{
  "num_hidden_layers": 12,
  "hidden_size": 448,
  "num_attention_heads": 7,
  "num_key_value_heads": 1,
  "head_dim": 64,
  "intermediate_size": 896,
  "vocab_size": 8192,
  "hidden_act": "gelu",
  "norm": "layernorm",
  "norm_place": "pre",
  "norm_eps": 1e-05,
  "positions": "rope",
  "rope_theta": 10000.0,
  "rope_fraction": 1.0,
  "qk_norm": true,
  "attn_scale": 0.125,
  "bias": "none",
  "tie_word_embeddings": true,
  "parallel_block": true,
  "extras": ["capped logits"],
  "init": "normal",
  "init_std_qkv": 0.0232,
  "init_std_o": 0.0,
  "init_std_up": 0.0232,
  "init_std_down": 0.0,
  "optimizer": "adam_variant",
  "learning_rate": 0.00105,
  "beta1": 0.9,
  "beta2": 0.98,
  "weight_decay": 0.51,
  "lr_head": 0.00638,
  "max_grad_norm": 2.0,
  "warmup_steps": 206,
  "schedule": "wsd",
  "decay_fraction": 0.424,
  "decay_shape": "linear",
  "final_lr_fraction": 0.0,
  "batch_tokens": 131072,
  "max_seq_len": 1024,
  "doc_mask": false,
  "train_tokens": 478400000,
  "max_steps": 3650,
  "dataset": "wikipedia_en"
}
MLP neurons of a small language model. Each row is named by its layer, matrix (up: input weights; down: output weights) and neuron, and shows model dimensions 352-447. Each number is 500 + 40 x the weight over its row's rms, rounded and kept within 0 to 999. Numbers have three digits each.
After each neuron's rows, "fires on" lists the tokens most often at its 100 highest values on Wikipedia text that the model never trained on; "fires before" lists the tokens most often just after its 100 highest values on Wikipedia text that the model never trained on.

L3.up263:503512437492545539514535529527556488484467517447458499395530447457426511445456504499449495540496538511456493463464496463465494509437554481498553586527497499496549442435488542540522466513512452522551515521489486474554533515544485523470484559536514422478477470512524487511487497498462481483
L3.down263:446513591466527370550462479476482486447490541463510500547418527451497490481537442453483413561514474444502522500575552499436530537522589534491575498490526592485489463501515475526466540511520559515467466505422471544495559426516516425516473472566495550455534488494551508405462531488566506589
fires on: " December", " October", ",", " September", " November"
fires before: " ", "."

L6.up875:506574484545479489510472481494479470463506559468517474445540527493499517519515483485484547501501468443479453520474503501427518476529491487500419532516580467540491518466546492479559492491443500486412481539535440464442545425425596554547512435501500485505402470513443547453478446538540515493
L6.down875:465520487580475475465491561541539425536486470508447491543440574509524494500469482497493468538553525497491497519469493411392477507522522422544470522468523509567545487508605486487524478485530480538497476520451507444558411488470545555464506416454531475480470522534435521548421510510426421526
fires on: "0", "9", "8", " ", "1", "2"
fires before: "2", "0", "3"

L3.up563:453424515560530472549473462559447473534535607456548499475501493453448466459554535549507514502441478521564474545494475545456504517481500507603472540516542463506514528509558543557590482414429419542438434571483495491486541577500486464492424477463537475565477506442546486524490493486491512507
L3.down563:569479510464490482492449488561470428513523540512556492478470484531569506518548569482495463471513460343509479514488496595576502500504529460438550458459490505483513495575522473490467519526533513516441454432509492428467510488573419546536422469512495486549498498468520493503488542514524484449
fires on: "===", " such", " Ass", "ing", "=="
fires before: "\n", " as", "o"

L4.up425:515514490494596498543517444506457519468511470586480463502500512518458476507553571487471484525523535578495390474500526483538539500425537573429464455531518505495490550481453573536464471516447521556526526444447552502419419541484460518574525499489542496509463449481501457559528443509504522448
L4.down425:511487486519471497516445492475474492479506511481432548499520563512459493512502515509497512498459470543486496518545425459473520485510522453580532560551507551529516507506463435524539474508440475479500431512547558535459510506509497464444470554571477517427530600430470536489516499448541451497
fires on: "0", "%", " ×", " x"
fires before: " |", " ", "0", " –"

L4.up751:564498496498516554472503508490546490552458600534521417514587490431583534463456485534475486524466490504523491524510589437480469477532520581446519488501454503473568576533572465510521435479516541493487462565559507450481512465467485558517435521510471534540474535500518547504513498503505527570
L4.down751:518434445555553485524523492544416501504457536485519524521464472546480524489485515530475479508564472483493495491494450472464492468551444445561502482507524511518573528492480571424536565479513473433450466487480498482508468441600462430478525578395527519517517454449460438508499530491491498511
fires on: "0", "3", "8", "1", "5"
fires before: "3", "6", "5", "4", ",", "7"

L6.up364:543577521554524571562485520498493482452493493489513538522440463503508453475503537512521496535431460403494522598472551502394501513507425557420520543490554552565499510487464468496480491535496503556441567536493404525479449508580476473558480453458448518547499482492601479528448514502475450407
L6.down364:496480574502489561505505468456482508442507495529499511454550567557528481464498502516521495505491478466502481507543494505492519482496463523505479577503494500470532510503537503493523445481550516493491521498517489490477482544514521519505474457447479501510546511491578473530484554525498523460
fires on: "==", " ==", " ="
fires before: "\n"

L4.up94:485566544505491513538485502436500451476529431477436488500527502501552478560445507450486514502450540521484450490478489471499470450475490470493469560508479456487460509479532538443503493565526545536472526468473470455511490490544516516497531543470476453488474447523480498549478512504487512491
L4.down94:463583510503455489496480536519522508433494500424450577520468503476607470474493543450496564499497478442491493470517470492558466521494465486446399542484559493484454510472516503410521571496458505484494477488472468554523485576575529460387527544469472583447554520525516461549479443454487549458
fires on: "\n", " to"
fires before: "-", "\n", "="

L4.up793:474464526517601538535550514470540451577507478420402462481526456460510542448460473517439422437513469454507480458513438489508459537530443571535591537536496384487550475491512460569481562487491502512509497508478504494459463473516519495575496545475509450494462524488496546508449447522365442503
L4.down793:482525521589465501507455465466486503489524530450472571539553523506487493581514459491538478492468474554539567543398518489505553459569491462435455544401498522452499510533501480548515540515574463443457492471451508489500486589446454450519489565550513502519488434452459368487491516499507523496
fires on: " =", " life", "==", " from", "k", " family"
fires before: "\n", "==", " in"

L4.up593:543447529517564532514486458520471479509449498492540417533514496504446445418481581461545507501490447494488475521447441510492521486531524592575503431561520475504539480604454523563509407477421466551490444540537545450516589517518479558466466463439533464479460507494480475469494498475492520496
L4.down593:476460551485491507499436546484527555555349514426484489556509504535586492492534494476549537481499478623507517431518534459499482546466500480376560553472549446558517513580488450563496511493513525527479552503467453395531490473525490477510493490559544465472505464504472490568461466545491516495
fires on: "==", "===", " ==", "|---|---|---|---|", "|---|---|---|"
fires before: "\n"

L6.up711:454427482443565481494567450559545475448497478481490501498526481496482462449526522460533459578528509516519450476515473434484512503532559443420512543478505545533518566468463492539537570441480459519508460511487547496482566534536526540543435588601493505420514557454491544493455552502494498509
L6.down711:476468512488424497471489539474520501482515508461519453601595504408521484458487464509520579382537512485480464428483515475490448565499479549511453499523465496502501528520533544462576538483572543492458573499479490527521583475489484451529542475496514560470478471531430527532431472482444471515
fires on: " |", ";"
fires before: " "

L3.up648:470568461558497431483499520453514433433529464584551532593504512485478401502501515480497498564525516504477526501450473485505538490424522561460533444476535437458447494435501490473427512537498508458534538559521515517491541464488524507576471501514459403500455478451561465494497484529502523509
L3.down648:538534527442496420522489473537501526467555536554583440523459525547439480443472488534577505532505461501484559505479510497491415432483526523524514527421548540520515451501478501536506502442585479507515522469566583556538409517476494393544441486473516572507513528536515513461521485436490556425
fires on: ",", "season", " July", " May", " June", " January"
fires before: " "

L3.up604:539487551543558502490445562527485457568426543448522462507551505499566487509503497484479554434566435518477518549518533480540486464514462562528564649500598491486507426503475532561505500468484459495498560525581540481503480603547484476523523503506443518440444460461470539449538492514475504463
L3.down604:435471474521497515465461450454504566513467464501466496489540519519463484593492458452484480538467408489519438479566453459455444486533520529470539479539521426525513520537517389473493461409483541479463449425489470579424550527561495467457508466511534603449522532458548466468524396475486475577
fires on: "2", "1", "7", "8", "6"
fires before: "0", "2", "1", "3", "4", "5"

L6.up92:509559502540556491533462433523540466453588523510526509501485458429445477475488496505461490531527529453426551496495480556383584512460508489448471517512489442484434394456482523463537466534428548540520547470512532502488445517554474442539527475481485524531476480487553535434454508523515497460
L6.down92:469452413526502448517534458549544454487500552471530400477513462526444521489556539538493487459624511486469507465498563500489462492436417570561503448494502534475472516532485535448507511502476464488564546502529520564555494521509516428512475515380506490490532580465548535512475545486495530594
fires on: " number", " of", ".", " approximately", " to"
fires before: " ", " of"

L6.up789:489488494473517525544469478563479469545449534591583485562543483477488484525451535479523455496555493488482583532482517576519505553516404453515446551481497474429553493461458486435531466469553536518455540505466515443415534460483444435530485521536503425506513460462502457529514543489508508542
L6.down789:472521474503491503474538488438545491456515501507438499445508526521489485581485430454501513496435526461489468489505487379449522468581509445538508541493464547483504548496508491532454565495463500551523512434503486532539496548519522524484533419515445502520497466494527511469463472514507499499
fires on: "==", " |", "1", "6"
fires before: "\n", " |", "9", " Succeeded"

L6.up150:434461491563541549504539505533492528429499487502535521473491518488495464479511462510554543506480487403499498549481596545526564564479504497482534501574529517569484547510457459479477478530446469549491466468504474503430537563478495500585514441566481544529494503503534445419494464539510469470
L6.down150:464454493510495486520516532552494562480477511547497441532512536596528448467531524484578456529555494424513483527528536481474544462493547565531530505487434526487490458482474442454448468459428486470496507489490527500508540530509498531491473491527438474439544543589439446455436481549410520484
fires on: "==", " =", " =="
fires before: "\n"

L7.up683:468465519501538553536499490450452470527533457560560490466482491499512436444531500537506524532516382479507464544507566496452520465493495540558544531509509557472449499492480535596450543530503462558591486461533421529520558564556486465524514477513529520482487498494533477436490483541478535456
L7.down683:501555502505560515490503506489484518489458511559417478495525505478508492492511479541491474502510464455486517502524484497496513501515476551546525519470476470492493530541512499522512500485490502500516496528469489505462499530500490541506483508537468489523524533529516498490458513553468487481
fires on: " =", " ==", "==", " from", " by"
fires before: "\n"

L7.up202:539492502516561494520487535475507508497471475517559520606492523501401547427483420461562512549525530553438444474500478511506484427455515517432467464512472474471483420442500500510529479576509439500512514500550434479444471530481424550492499495546499503527471527510582504535508519493457503538
L7.down202:398520532525421489478475496539466487478498422446487499549482465488507478580431462526525534511516532513583497499571491501444501477468506531484491508546498526473513481538491498525483491457480526535459519516453554533460461479513576491444483464515498562537443477543524476498456535517533526543
fires on: "\n", " d"
fires before: "|"

L7.up254:499593540528497539521490480589462487479503541500486480416494472500483519562488475533497495525453450552482517541453520477430521456510497442453401476538488535536481481522510532430461559490495439568455511540494493498509460491473479520515415513449533428525456591443494446589505553552524454445
L7.down254:466484503539511511473502476502539513528526505525522446533519430437517481498567457452472452390541508503491522523555481561487538526545495475554572421436461520496493479542516458540442488580600530519506481554476484549440448457443485488488509534554489529461515443566488500477535486570481599510
fires on: " ", "0", "al", " each", "1"
fires before: "2", "1"

L3.up522:505523504596515493492567464494466439467495457560503454545515532462582441487510536485533446539514475437564481489496494509471527517545517443502467620479551465543509508525512523535504479511450486461539450476545529456552478479494528432525491463509527508513486501521572458547538451527503507477
L3.down522:466511516582532457455589388559418548537566503528575435462436581524457513504460503540446512507517532469487489428520517489468523565511614580489438453451533455533423537496484551526527537565505514519514484501449490494559523514475449471451472455477556481553490464556471514536536551443457472508
fires on: " |", " /", ";"
fires before: " ", "\n", " (", " —"

L3.up469:485519473490494493521508496546500425443494451518555477517483470446559411417517496522501487536599478480527404493461494468453491450491436476485460535521561480489530489489520492496510496436422521552482454477500467472440518532503512440498543538525562457558504488535478505513520491503490441470
L3.down469:577462492487617516482481476450566551496464467493517482432531488455563514433512511531495494554481479494521454526467495462525507468490525531567465569541585475457587545509531551504514399531504429503484545570465510491497494524569501535548524459451473555485480537531523493432496449460496528455
fires on: "==", " ==", "|---|---|---|", " =", " |", "2"
fires before: "\n", " |", " \""

L4.up863:416513507599611559459471498410576452556473464543431492512525436491486419495483535532431548486393495517508451521494460483489565489379504545497447471506584400443504473475463544478463511509522452486542517542461423513466574536522498467489471439467531492512486519491526423602517486518504466435
L4.down863:524495553467388502508540466546381533516446498459535541427511482484471566518502494483511457500643502546547496526464472493572481535620471432526515523529484530511521454524540517514566422502519485497490492453520567472504481462511555540454521543483520538519488472494469555410533546455501425511
fires on: "2", "8", "4", "5", "3", "7"
fires before: " |", "8"

L3.up14:537482547527476442495479467526468533530554479482485474440450524479414470498509543566495496477485474480532477543494512516474567481552430493514509465505519523519440450530522508552546484505450527525511438493501495474465516485523521499489490488456466506479477520515442459529422471505459478478
L3.down14:530520486523441537495483523551488447502493521463549546564479432570510502554563524466484426494521525535542544496445429560539474540521490482619475513403512476427531490467497493440436571616520551472481457450500479556459528493436484462540571547483517476472509446484466569540445497494479478514
fires on: " |", " at", " to"
fires before: " ", "\n", " the"

L6.up269:495484510594526460540548472504533475517497470425493535451472430446422454535518522517481425521483563523486492490423525562474518514501532511517500510496556479517527477487498439494494450529463525518488467466498504440461437532518435455505505523474548457453494500489519511494485425512461523465
L6.down269:544568515478516579454467515515483507579471535458470501504498449557567427468473481477548461455494488521488486476531547464554548509527405478531527470432508490474513483514535534521579494450525504497498515496492568506557498508512539514505516499508456497533478521484516519481463466455478457537
fires on: "==", " ==", " =", " who", "0"
fires before: "\n", " |"

L3.up429:538485529490486497473514456512515486466506460536499461512457496463556446491523457512548483524465489495472525509436499461519580437508480531504500527582525526479558429525422479612484539470501510504586509497444501453498527502461436476491506484504507461520514440430475440498545452582521465434
L3.down429:488500492494529530541489504489548513509449560437504526500525527567506513527528492495501499452518473478538533525480552489512547478487519503517463516502538500513581477554497420466475554480485507527511462486527494497520533491512543513506471485492563493572501534456465543444450529531570430510
fires on: " released", "|---|---|---|---|---|", " against", "|---|---|---|", "|---|---|---|---|", "|---|---|---|---|---|---|"
fires before: "\n", " the", " on"

L7.up200:540551475478472531476490531450541517489505576457528553491491504527482486523482482459425480497484494481506484463464545444513497515497492575501509511463451527549521485498552510516547536541536510485487548415467497459511539439550519509513423553500502460495484471540474478506465539485458439473
L7.down200:442480441436512463479469488543422498514561546472517496484517471503486442493520502437479509461498530517496480479485504515561443498557509596466554527476533525500436444564468476491524476469531476472457465504452545476516518453555488536437479506521575527496492535557541494517530489495516495460
fires on: " December", " November", "9", " September", " May"
fires before: " ", ","

L6.up678:449420562466531523520536485536493441512537462450527522492513498504438383550496533456497552519505487475503493545471522544499547558484447540457470539507528442527443506529502530527485510451542425553469508494499520454483518513410482498524505463560508486552500464435543426463436458485477561492
L6.down678:457512498495493556437557488527459551475573477524491491483513508531557431502565511464396382501534518450504455519513533489540537484525526436470555574528446495524524525496477508482504528485418518533553492529490549439494545524500476462516472483556480513517536475471472442461461479446489512520
fires on: "==", " =="
fires before: "\n"

L7.up52:489462581481451469482488515484484467496503503548524488524439436470527492480502582455448447446499476480508527496470574453468498515510475585499448533516523520446524441434514498521428494451456462497513412521404478530472552580509538496565423490638550556490511463455490497477525491509480550427
L7.down52:485519512536549430544463473508561415578493445477556536464517500512436489457537468447514530492528493519456493453550518508497481474494539466477551498563522457603483469506522548563511601482461484505483535482633533516463555509488499516451517471469554490510449538527419505498441457487493498549
fires on: "2", "9", "0", " "
fires before: "0", "1", "9", "4", "3", "8"

L7.up234:535596484530515498483451529510496440500609541484478490434473519492489464478470485526493577534520431485556527537467433453456541471507472519578456536456516434487498512452475494445420488517583464525509482459512511488496512542503477534522454496527461498513502494374557438521486563527522503498
L7.down234:478460473408507494540493517522497519486487515497528556469496458543506536561512477502550521494462580478493518517512527481444494438500523531451537464453490476535519497520535471558555506468500478497514531501519489458548406509551547508500565594514543546451565515544505478501580509537525448495
fires on: ",", " May", " September"
fires before: " "

L3.up161:465470450566531479470436533481493505512500484493530538483542523543480500484456480506532517534448517556456464581505551574499544461488493493507497518482498454367519498502428526600520491511524479446447478551499468461478528573583549531482433519520460462480514494438560496486380503560449521420
L3.down161:462563493431438502513526504511463582515464529472466524528463563477455519524502479489523497482505477504520482487488538468504483512503469466526471480516496492571384478460536580508523535483537502491478521451554451498494454464459533548490514429487559506473454486482572562511481481424483427552
fires on: "0", "1", "9", "8", "4", "6"
fires before: "0", "1", "5", "2"

L7.up884:537506597503495422501518519497506490473488493608588488521494509545564466484440494518554486431494511478496508533439440498505449469557422546524443484502560562490560454526507474528489477450515510461464522486475545462537480475452462479540438473519556482480479443441525461503462432485427522445
L7.down884:460533528500427535516494424499476543528479538508517510477448511509380518474499518531501531441520417570559566467520487496534471414544607438472454456415516518453488516501499454484486598449487491478511602502512483588466443438598538505484458481520511558483473529523499503582558525442502484570
fires on: " |", "\n"
fires before: "\n", "|", " "

L4.up813:473543529482530527530482527554500493478444450523509561500568488429496545479490516497516557516522524451471466484489538481477531486511500500499520490525520542495501545511528516448480454520500478524466505511507454426411505580441461496541463477480586496562485556530518540509473452511478508510
L4.down813:458534445514564500513506538494532536450496475550405489512513462453480492408512541567502511540499461485530484520531506579494526489491514527509468516468524557448524459541483549504485482532489422547407480508540472395462465550539501465507509485554461538569502506477538516476499500571451578442
fires on: " =", "==", "0", "1"
fires before: "\n", "6", "5"

L3.up854:570499513524500464447526482494482395527519489522527592511448539514555509453502438460510454475493528513424522505527472492520492492495509529487495509480517432463499580514474576491515510476492504501542488541454539474533423452518465498515469543504446483453500500579525520497453499472492482473
L3.down854:443431447424436507503571481522461591482445524563510504487502508459508516521528518504543525447529503501493508483512466444535401549558451455492533515475488569504493494538521515493557443507497459513446557413556451483491545515483540551505523504548526510555515452449484542460501534497442517553
fires on: "9", ".", ",", "ier", "S", " |"
fires before: " ", "7", "8"

L6.up583:535423527452469520582456450498469519485513495476479477584453495502501488504477559515516466497467433481517549570447598521532510528582466525526476559479493562549484486550500534512493468488539428532529504537512462489505525474522460475567559441519471477531490539523525527530470488565464443461
L6.down583:497574499539476509469534485456519479507494533496493477473518564499506566525520480510508498482475483534513486451547468458563489499428514468563522468453519511501496504529475518526441545511498519506530587465449512533515452489465554532468507482494523484476501492527504532527528546466512500540
fires on: "==", " ==", "==="
fires before: "\n"

L3.up255:440574621570475563500520464621460498451525540489483541520462497492495544470489454532496445581478443499504527530535508533476459507503545425494459517477511500442562472475551480533541506496525539506459506555544474511530481455536422515528472449485468477470528508499473519491467464533521497509
L3.down255:515483491473495471525498462544469466523507485475506489510464534494480450539500509487549545487516523536500565509540507476552533498539483469550468540514512570563467513512553522448522510500551482503518519389540459492557461440472575515534555498486476488469461460462537531434559524502443518526
fires on: "0", " ", "1"
fires before: "2", "0"

L6.up542:491486488546530483463514441491491489487483401563524534571510505459530463456455421540563411489570498456563464517455524488526520503505490498486513613488534551480554465562508522516433477522436533535523449536488507468436547511490504495548527491473453544494473399451512471432443425520474514483
L6.down542:477490501460508574474530529488569513464589496462422504461497481451477439479537563524542505557481483542543478515522525515449589504441512527493518509503504510546472555529507472558504551619556465481460553524516464422535566535434562530504486445544530501617540490530547547514526515498466547502
fires on: " =", "==", " m", " /", " master", "ography"
fires before: "\n", " |", " (", "'"

L3.up715:528460488479557505467501520533456503517502522501487506467537537499519512537524501502548474510493444524465518462474559522527513572464489528575484501515498545537590518489496469526485476497487525565405472539507516451496444476545467512441522413483481548492482495474500388459491465480491520522
L3.down715:467469540570494503506519529551495491477555533518485541479454574442537488513546471472575502474522547486494512505496535373435447483549514442531453527504504484551519476491489488438550486531473405483497548440557500460504546443472570520479576456505516457577456437477496572490529490566439482533
fires on: " ", "er", " (", "p"
fires before: "1", "ik", "2", "y"

L3.up664:459502491450509511591545455506499435497455529498500462496520475384501450523484509506497570505443529527537541467526534502429489516607490542491507504486501539445529513471519457512478509476462482483454478513487484515515528522490512510504440522474522471545490512419567508551468338580520484474
L3.down664:501486466567517491454487494562522511490467503506460511494500444549497559506428512562457486538530517505501481491479497575435494506520465557461457485509500598460394521526543547503536508519492496434533456470558473461595487428537518458454519573416439458536482418560521512618531540536543519491
fires on: "0", "5", "8", "1", " these", " Les"
fires before: "9", "3", "5", "8", "4", "7"

L6.up301:412436515548558572556513515519533485421515525511493540426534488505563421464504557524510518523538472438519500505468467489450510546492470551467447585472574530553481587534463455515513465484422492541472512521478469400464546523515526506547499486464524483514475511518506418445474536491495489493
L6.down301:522415535492539522512501533534507523474539492556479501471477458492460434496510513505548454473581574483464498516527532497475533476560484498511525529455491507486497446502547462502476495461519508542530494523476524443459523483460493490430491482491466514484551447510528470470492518471510528490
fires on: "==", " =", " =="
fires before: "\n"

L9.up85:454563574511519537500503522499589461457567535506546462503513489549455486441514504541430452524567436465546466560500519450495541494454453513510428514480578508555523452580501445511515482452554510485503498477476454500537501472520537512528508491524476501543514465497596475526482408488519463478
L9.down85:557494492421470508463524460569430485517475432414546540507505425438502474526458529531493529478541500498517502448479559505498554533517533448523541480482508575497477507574452498444430561509422560466462474535530522457494586525519537488498487572420487499523395543511446506524443516438462487526
fires on: " ", " at", ".", " War"
fires before: "1", " ", " number", "2"

L3.up842:509550500466484457467459431548524525466481570507503508518490546459424483572555543509433491500516490487504449483466465508491513521500512539513513456469624486494508467532515442430524509464445522482551534547479483465525465621557477475472505539508484470499509475495538521523524482507446488479
L3.down842:559425482538493534475518493527465581530504398516493534487525600558468469556466444561565505508479504450542473543534482435507529527542468439518393448509445626561535570523555471528536483587499455472443421468492515473466496492518551483531484414494531531579448413574485446463469492494485438521
fires on: "9", " to", "ounc", ".", "ir"
fires before: "8", "9", "ill"

L9.up750:447455483501557532475493552561529486556441458469543443471482493471550551545498497490476480480461479552428540550490471475504542535425516560491480468503523523484556481481477524504576531520477478454485571509477449500488513505505528438547429559541482442580540418457510515464518530531542501516
L9.down750:490509456499503472494495595509504457525533562505512439500516536469487547559503451500531505449464490470543552461476464471443513515484479524590504471532495458440559465534504498472547475446464557415496529512493438555549463429405481495487493574535463445554453449511508489473501499505511471526
fires on: "0", "1", "3", "2"
fires before: ";", "\n"

L3.up830:476453453512589484477467505469484509550515500574553491513505478452507432557582513520490471466525499509555532501487548505460535467445529434507556457477533527485502509500455520535585553434428561484488495540506534441462572556565468441567493520500545525464478420482503452452518483494488502445
L3.down830:434489534525486583516565432470459571598516511457467534490509430468466466478526485527512480515379423493546516461497467516458578491514595442562446477502511484512488501489500474492489491547440448515515475494529510489463564449532480601581412564473527560541456499404494505559519474503516504519
fires on: "0", "%", " %", "play"
fires before: " |", ";", " the"

L6.up280:489547538497506455444445471502475517512501493440489535536431518465455500465494539536553462442499478506524561476490459498498505540528426552506489535490496533558506520506545532454530547452527479523454524559504464511519419498525504494429448509480474436479509463463555487515436529533429518515
L6.down280:487522531538473547551502490530475536456502430448523514399460481563492561459514488428504505498566492533471498465412516479537469517554483523436474494519507474468439534465510445538491525466467500506482476422488491554498505547490461506430556504479485522528465565516501534568424549517511452501
fires on: "1", "2", "0"
fires before: "9", "0"

L9.up262:413551599529518515481468560532480513520503472531456580482457447597542461414556510483492513483531439433479458551498412503526506565522473570483479481477519444545529512456535507548474505476505476519473479469438533491520459430535434464505450497425484512563483425471562531475529518547430552518
L9.down262:556539474414446441502482481547492525570504602510514489562546474479523443399493551487475476525478528528586497434540439426528452478466544465509458479560481562550496503469535503485452539533493478520576495484514486586527466524409581454536519558489521522545496544478519438535513467466491508535
fires on: " ", " land", " water", "\n"
fires before: "1", "2", "===", "way", "ing"

L4.up779:488487500503490542459441460495421534506507446472519466478508491483466526505513493485562521455416502540462508472444573402516520453530522473530399544510557459487538478606502492504475471471459447539522453504506477495564551547528510470483493421472499468516516567457551505596471508567513454492
L4.down779:420434516429529435573506484503436488560516478520543504488499425431514610593534500513507483477522498526573472488506529556513513504545450477544495530516465431441479465557489540463457535433523479507464482477531433439491420487486487553462424432475579455454539465406541486532534489548531531553
fires on: "2", ":"
fires before: "0", "2", "1", "6", "5", "//"

L4.up846:390503490528474500499556480535511513472515488527492512504496472428530510464504498565484433551435514570471517514485517479464478457496533521534482469539523500483484461505496479469557419470476451505491536539405462518572481515525557515569541493487510470486502525439467448502498474505506512428
L4.down846:462470457487479503548467561502516544560497467403518505504546522494554428481522505558497506510455424484452464459454589456492481607451514478455587508491519498514573508562534556523498481571442458562552539502478482511580548469509511474481481480498509573549489580458568478471448563500387472480
fires on: "==", " ==", "===", " ==="
fires before: "\n"

L6.up814:503506518491486488507446489457505454538531565499539481460457466472498461492500561519466476485545401485421552590500482463497565502513417490519480565443570454514567478496545495497503448448510421559521446591542468503569523566445493540460527483555508454540515513452483487464508433521510494490
L6.down814:459492422457507475482542504529503590430580504501547488521476409492519541535523401483500475524495523532562479469515487424528465513476513491471533501528467491457475533524466460536476579497428480498506523470471431516527481541475530466580506520514493520438499512494507467542469440489472424500
fires on: "2"
fires before: "0"

L7.up550:475563513544520477542486472502552524457491491523477600569489480511471448506512527438477495473538455460520518567477552541558499528524481544515531566515475508498482574390503494528516496501520522459465510474501453523511513587536465476516498481421424509562471551504567535483441484536453516537
L7.down550:493528516571516485501493483492547561442533492480520513462501535509538464489528482498467488526517414472513491537535528474513531504533494496499480470522439528503472496513484482461525499479503484477518464520536519539525527536524499471528532481500494502470554499486559482483509471447506490525
fires on: " =", "==", " =="
fires before: "\n"